{"n_layer": 12, "n_head": 8, "d_mlp": 1024, "qk_norm": false, "init_std_up": 0.0313, "schedule": "wsd", "dataset": "wikipedia_en"}
MLP neurons of a small language model. Each row is named by its layer, matrix (up: input weights) and neuron, and shows model dimensions 64-127. Each number is 50 + 15 x the weight over its row's rms, rounded and kept within 0 to 99.
Before each neuron's rows, "fires after" lists the tokens most often just before its 100 highest values on Wikipedia text that the model never trained on.

fires after: " |", " S", " one", " Ser", " sc", " total"
L7.up429:44 35 50 37 57 59 49 41 39 65 83 31 50 34 50 58 48 43 32 59 63 65 59 44 62 30 68 59 44 69 37 53 65 49 52 68 47 62 48 69 67 35 81 52 52 38 27 49 46 75 40 56 75 47 50 95 53 39 66 65 42 28 75 42

fires after: " M", " S", " R", "R", " B"
L7.up921:52 49 18 45 40 25 44 55 48 54 66 30 57 21 55 74 78 59 88 37 50 60 57 53 63 48 46 45 58 49 39 35 30 60 51 29 68 49 58 41 69 36 48 40 49 70 60 63 46 67 73 42 30 20 64 51 53 40 33 45 62 43 59 39

fires after: "3", "2", "1", " S", " s", "4"
L9.up75:34 69 54 77 52 55 57 54 74 64 66 26 54 52 32 35 34 49 43 49 50 43 37 44 40 36 90 63 51 28 33 65 65 50 36 39 47 73 79 60 57 34 49 26 35 65 29 51 52 46 30 55 62 31 48 68 48 31 42 48 40 24 73 49

fires after: " |", " -"
L9.up789:73 50 57 76 53 50 43 65 67 34 74 39 32 57 58 65 83 51 51 54 44 46 48 47 44 43 32 82 42 31 33 55 60 74 33 50 52 40 71 68 63 34 23 51 30 46 60 37 47 55 45 48 58 62 58 36 72 31 75 81 38 58 69 50

fires after: " ", " A", " R", " P", " E"
L7.up968:54 47 29 61 26 48 66 42 55 31 56 49 54 62 63 56 55 68 38 62 45 41 74 42 69 33 46 76 45 26 53 52 55 56 71 47 28 54 68 62 42 37 33 48 32 48 41 50 51 66 58 40 51 63 66 52 55 46 79 32 52 44 54 52

fires after: ".", " s", "4", "3", "2", "S"
L8.up76:54 85 05 53 49 64 38 35 52 45 38 37 40 70 47 57 56 58 83 57 47 38 54 61 38 38 42 27 42 27 35 41 57 50 54 58 49 52 68 59 33 56 59 56 53 58 33 59 65 28 59 76 37 51 75 67 45 50 55 52 47 42 72 55

fires after: " Vol", " one", " sc", " No", " Ref", " m"
L8.up858:63 47 53 67 47 67 64 35 41 43 56 14 42 34 66 56 29 45 55 43 56 39 73 57 32 40 34 49 32 60 49 48 60 66 52 65 34 76 51 44 83 30 60 52 77 39 33 54 42 74 43 49 52 68 60 62 39 52 63 57 15 36 52 57

fires after: " ", ":", "198", "ers"
L7.up616:30 39 50 57 33 34 67 68 48 36 57 46 44 48 60 72 61 27 64 58 46 43 37 27 52 36 43 50 36 53 57 31 52 54 48 41 52 59 39 74 55 51 53 45 30 40 58 67 51 63 66 55 55 42 62 47 60 51 46 65 70 58 65 44

fires after: " B", " b", "B", " F", " |\n\n"
L7.up727:49 55 55 60 51 76 53 55 66 53 49 31 57 57 28 29 51 45 48 48 66 39 33 56 47 51 76 59 48 37 49 35 45 27 86 42 66 75 63 57 68 12 71 43 64 72 40 65 67 42 34 49 12 36 63 61 31 18 58 53 64 44 39 43

fires after: " d", " v", " p", " P", " Robert", " D"
L6.up128:67 45 18 62 43 10 61 64 32 62 38 33 41 44 30 49 55 52 61 45 37 55 86 57 50 47 59 78 51 71 61 58 33 49 42 36 53 61 55 61 52 33 45 53 65 64 54 87 42 54 55 17 48 41 37 59 65 64 35 46 46 60 48 39

fires after: " ", " |", ".", "-", "/", " His"
L9.up849:56 71 55 31 20 29 47 47 33 19 69 56 26 35 58 11 43 42 60 50 60 20 56 38 33 25 78 57 61 31 29 25 54 47 59 35 46 66 61 62 57 32 59 41 52 59 63 69 64 81 50 40 60 46 56 26 49 59 40 69 58 59 62 39

fires after: " P", " T", " "
L6.up791:50 45 47 73 54 47 41 56 25 47 65 28 67 38 33 51 72 45 58 76 47 58 54 25 27 57 44 46 56 48 71 44 25 56 55 82 43 50 46 40 22 50 42 21 42 45 50 66 42 66 41 53 38 43 34 44 36 41 53 53 55 64 74 50

fires after: " was", " is", ",", " are", " in"
L8.up944:50 51 55 88 44 51 63 46 23 28 53 63 44 64 51 31 42 34 55 66 51 52 41 45 36 37 44 25 64 68 47 66 27 59 67 58 44 63 67 72 51 56 52 45 50 61 66 51 21 48 50 47 71 55 62 62 45 52 71 34 46 50 20 55

fires after: " |", "\n", " G", " R", " D", " K"
L3.up847:40 34 48 58 58 21 76 33 44 24 61 42 32 62 38 48 40 49 36 56 48 66 78 04 57 60 53 36 56 15 48 37 47 46 52 40 64 60 55 84 63 38 68 54 68 65 80 34 49 44 65 69 61 33 76 55 48 70 27 75 28 50 80 60

fires after: " P", " M", "1", "b", " O"
L6.up437:30 65 28 61 35 42 76 58 65 47 65 25 52 42 64 45 60 56 39 50 43 41 63 46 33 51 55 71 55 34 60 25 45 55 44 40 32 55 51 70 60 28 37 54 47 21 43 64 37 53 62 69 50 60 55 66 28 40 59 77 40 47 71 33

fires after: " F", " f", " P", " B", "b", " p"
L6.up751:36 45 42 53 54 54 36 48 63 58 68 34 67 53 36 83 33 50 58 57 57 67 45 37 49 59 72 35 76 36 49 41 40 41 63 44 68 58 67 44 65 26 49 50 48 54 34 47 50 35 29 56 41 54 64 46 36 51 45 37 48 38 55 39

fires after: " B", " G", " T", " g"
L6.up440:32 45 39 43 69 60 42 58 35 26 53 27 50 33 48 43 44 48 64 49 41 63 58 71 63 61 33 61 62 59 81 75 53 79 60 20 65 71 60 40 34 61 46 24 51 25 51 69 31 37 38 17 45 65 50 34 40 48 48 42 45 65 58 50

fires after: " ", " Br", " Or", " Ar"
L9.up431:28 63 30 70 43 22 55 39 42 68 39 46 62 21 37 34 72 49 67 52 63 54 33 49 57 40 60 79 61 39 64 16 16 52 55 40 55 61 68 40 58 72 45 34 72 39 73 74 39 53 30 36 46 38 47 54 42 76 58 33 44 52 58 54

fires after: " M", " m", "m", " the", " em", ","
L6.up6:55 60 53 59 55 34 48 56 59 31 68 58 63 28 84 53 38 56 32 44 63 70 88 89 33 32 53 34 33 42 47 62 35 73 65 53 53 51 65 55 60 21 33 19 46 51 53 41 43 86 45 58 40 83 41 71 23 87 55 68 28 39 28 53

fires after: ":", "m", " Em", " Am", " the", "em"
L6.up866:61 49 41 48 42 58 61 57 56 54 42 59 50 48 74 38 30 62 36 19 60 78 25 53 35 20 51 47 45 23 75 37 50 45 73 66 71 58 51 49 54 50 46 15 64 66 74 45 53 59 50 43 53 72 52 62 38 69 62 79 43 36 61 50

fires after: " M", " S", " P", " T", " K", " Z"
L6.up391:58 52 41 54 50 55 79 57 65 27 72 49 69 67 29 61 34 21 21 24 28 73 80 63 35 64 51 59 46 61 71 28 56 63 44 17 72 53 76 46 71 51 71 43 48 50 64 54 51 50 48 56 57 60 65 41 43 59 63 54 66 34 54 34

fires after: " b", " M", " m", " B", " sur", " in"
L7.up998:26 40 37 37 38 47 32 66 55 42 63 20 66 47 50 47 67 58 43 74 65 54 60 47 76 35 51 42 69 41 37 30 60 72 76 10 59 63 40 49 70 48 37 59 57 43 63 67 15 73 67 59 68 42 73 67 42 38 50 41 48 31 38 50

fires after: " ", ","
L8.up653:60 35 18 80 34 55 85 60 44 45 54 39 57 40 55 32 66 56 36 77 23 44 27 47 51 43 49 79 58 47 75 45 30 61 86 47 37 56 48 66 58 52 82 67 42 46 45 28 40 55 59 54 65 34 79 73 39 60 50 40 41 21 58 40

fires after: " P", " m", " sp", "p", " Sp", " p"
L8.up741:51 74 19 27 53 07 57 41 44 49 86 66 76 58 68 45 38 46 55 52 55 48 53 59 18 52 62 61 46 70 49 38 42 51 46 42 62 67 44 51 47 14 28 47 55 43 83 44 63 73 76 18 58 66 49 55 53 37 59 63 37 51 66 26

fires after: " |", " was", " were", " not"
L6.up43:24 32 65 77 43 24 79 50 63 55 91 51 39 41 57 18 41 41 31 41 52 70 38 54 52 35 45 51 44 37 40 83 48 55 60 66 54 47 60 50 50 29 70 46 54 35 31 45 42 70 45 51 59 59 61 78 55 37 72 69 35 70 31 66

fires after: " the", " a", " The", "'s", " an", "The"
L9.up985:32 63 49 54 33 61 43 32 66 69 61 93 48 61 64 42 62 34 45 60 57 32 46 31 42 37 55 46 08 69 46 53 48 58 62 48 52 55 67 86 55 14 36 58 32 63 60 65 52 68 32 66 74 72 73 69 58 59 50 51 47 47 51 65

fires after: " B", " b", " W", " M", " R"
L6.up1021:56 53 56 74 52 34 55 56 58 38 59 50 54 41 27 49 59 49 62 10 43 42 51 50 51 61 82 78 57 49 80 58 11 54 61 49 47 80 57 44 71 25 53 55 69 53 30 54 46 60 26 74 45 10 24 39 47 35 62 37 60 53 47 65

fires after: ".", " F", " Big", " Red", " |"
L8.up438:49 32 51 54 49 66 46 82 31 38 66 44 58 57 60 38 68 33 84 18 33 14 66 57 46 54 54 53 56 24 32 18 39 43 46 68 57 65 64 40 86 59 58 72 64 51 64 51 14 79 51 55 38 49 48 49 33 61 60 33 54 49 94 43

fires after: " M", " sub", " B", " m", " Sub", " b"
L6.up195:50 75 23 31 62 28 66 49 47 58 56 61 66 03 33 40 64 58 35 63 70 51 37 48 55 44 67 66 69 34 65 49 33 31 59 50 48 54 37 66 57 06 68 40 62 42 63 87 26 69 52 47 63 42 45 76 67 42 68 44 54 55 51 53

fires after: " f", " F", " B", " b", "8"
L7.up306:59 65 24 53 33 65 51 32 43 33 69 24 43 60 38 80 51 77 29 56 71 58 55 47 61 63 45 50 36 72 30 33 41 37 57 31 46 55 36 29 62 39 72 65 43 53 47 59 44 40 83 42 42 39 47 80 41 43 68 64 66 62 43 36

fires after: " M", " R", "S", " K", " T"
L8.up100:58 74 46 43 53 44 40 60 64 48 84 38 51 46 09 19 53 52 70 50 52 45 54 88 58 45 32 41 41 41 58 51 48 70 62 58 65 73 56 44 61 43 81 40 55 53 72 71 33 47 48 42 57 29 38 52 40 65 17 31 50 20 73 58

fires after: " |", " ", "-"
L9.up786:67 72 53 53 47 43 55 36 28 19 51 30 33 58 29 33 69 46 28 35 67 53 38 45 34 51 63 41 47 33 30 36 34 71 51 58 64 49 55 53 49 53 58 34 58 63 42 65 55 61 44 17 47 65 59 34 76 66 70 99 34 64 48 37

fires after: " K", " F", " T", " f", " M", "ag"
L7.up455:69 32 58 45 54 37 56 48 43 44 50 18 46 54 35 54 41 42 58 65 74 69 60 37 36 39 65 47 40 55 40 33 28 58 65 50 60 37 46 56 31 42 66 32 15 63 49 40 44 51 55 66 41 58 68 54 38 41 42 40 37 44 68 51

fires after: " T", " K", " m", "T"
L6.up878:48 76 36 46 52 51 62 40 72 55 72 51 81 51 31 32 52 46 55 64 42 53 38 46 30 58 47 31 09 62 47 41 30 61 51 41 80 87 46 61 21 46 52 49 48 51 82 65 35 35 64 45 51 68 43 71 41 73 49 65 42 42 88 39

fires after: " T", " R", " St", " D", " G", " st"
L7.up825:62 67 55 46 44 53 46 54 63 20 45 54 51 38 53 44 43 39 50 28 65 32 72 54 54 55 62 70 37 64 67 57 35 67 51 34 52 53 43 31 56 28 84 51 57 51 79 58 62 76 57 40 45 26 55 58 37 78 50 39 78 55 22 49

fires after: " ", ","
L9.up355:31 55 71 56 53 35 40 58 35 57 35 34 58 44 40 53 57 48 63 64 41 61 27 39 51 32 41 70 51 52 58 33 48 44 54 58 73 68 61 72 32 40 45 69 06 40 73 45 37 51 62 58 52 61 68 44 50 58 69 61 27 42 65 53

fires after: " V", " O", " K", "V", " G"
L6.up1018:37 32 21 57 61 44 38 63 40 52 62 36 43 52 41 75 64 29 49 22 32 71 61 36 36 57 42 36 72 52 65 51 29 51 51 49 49 59 47 53 74 42 68 46 47 47 92 66 54 65 46 29 53 50 53 68 67 68 53 55 51 52 62 53

fires after: " ", "\n", " an"
L3.up953:22 47 71 34 40 36 17 64 74 44 46 50 48 79 43 52 50 46 21 54 67 62 44 48 58 35 60 43 39 61 54 62 54 27 43 21 57 65 50 92 66 46 62 62 52 49 54 32 55 50 32 64 59 66 43 73 39 45 29 56 46 78 40 59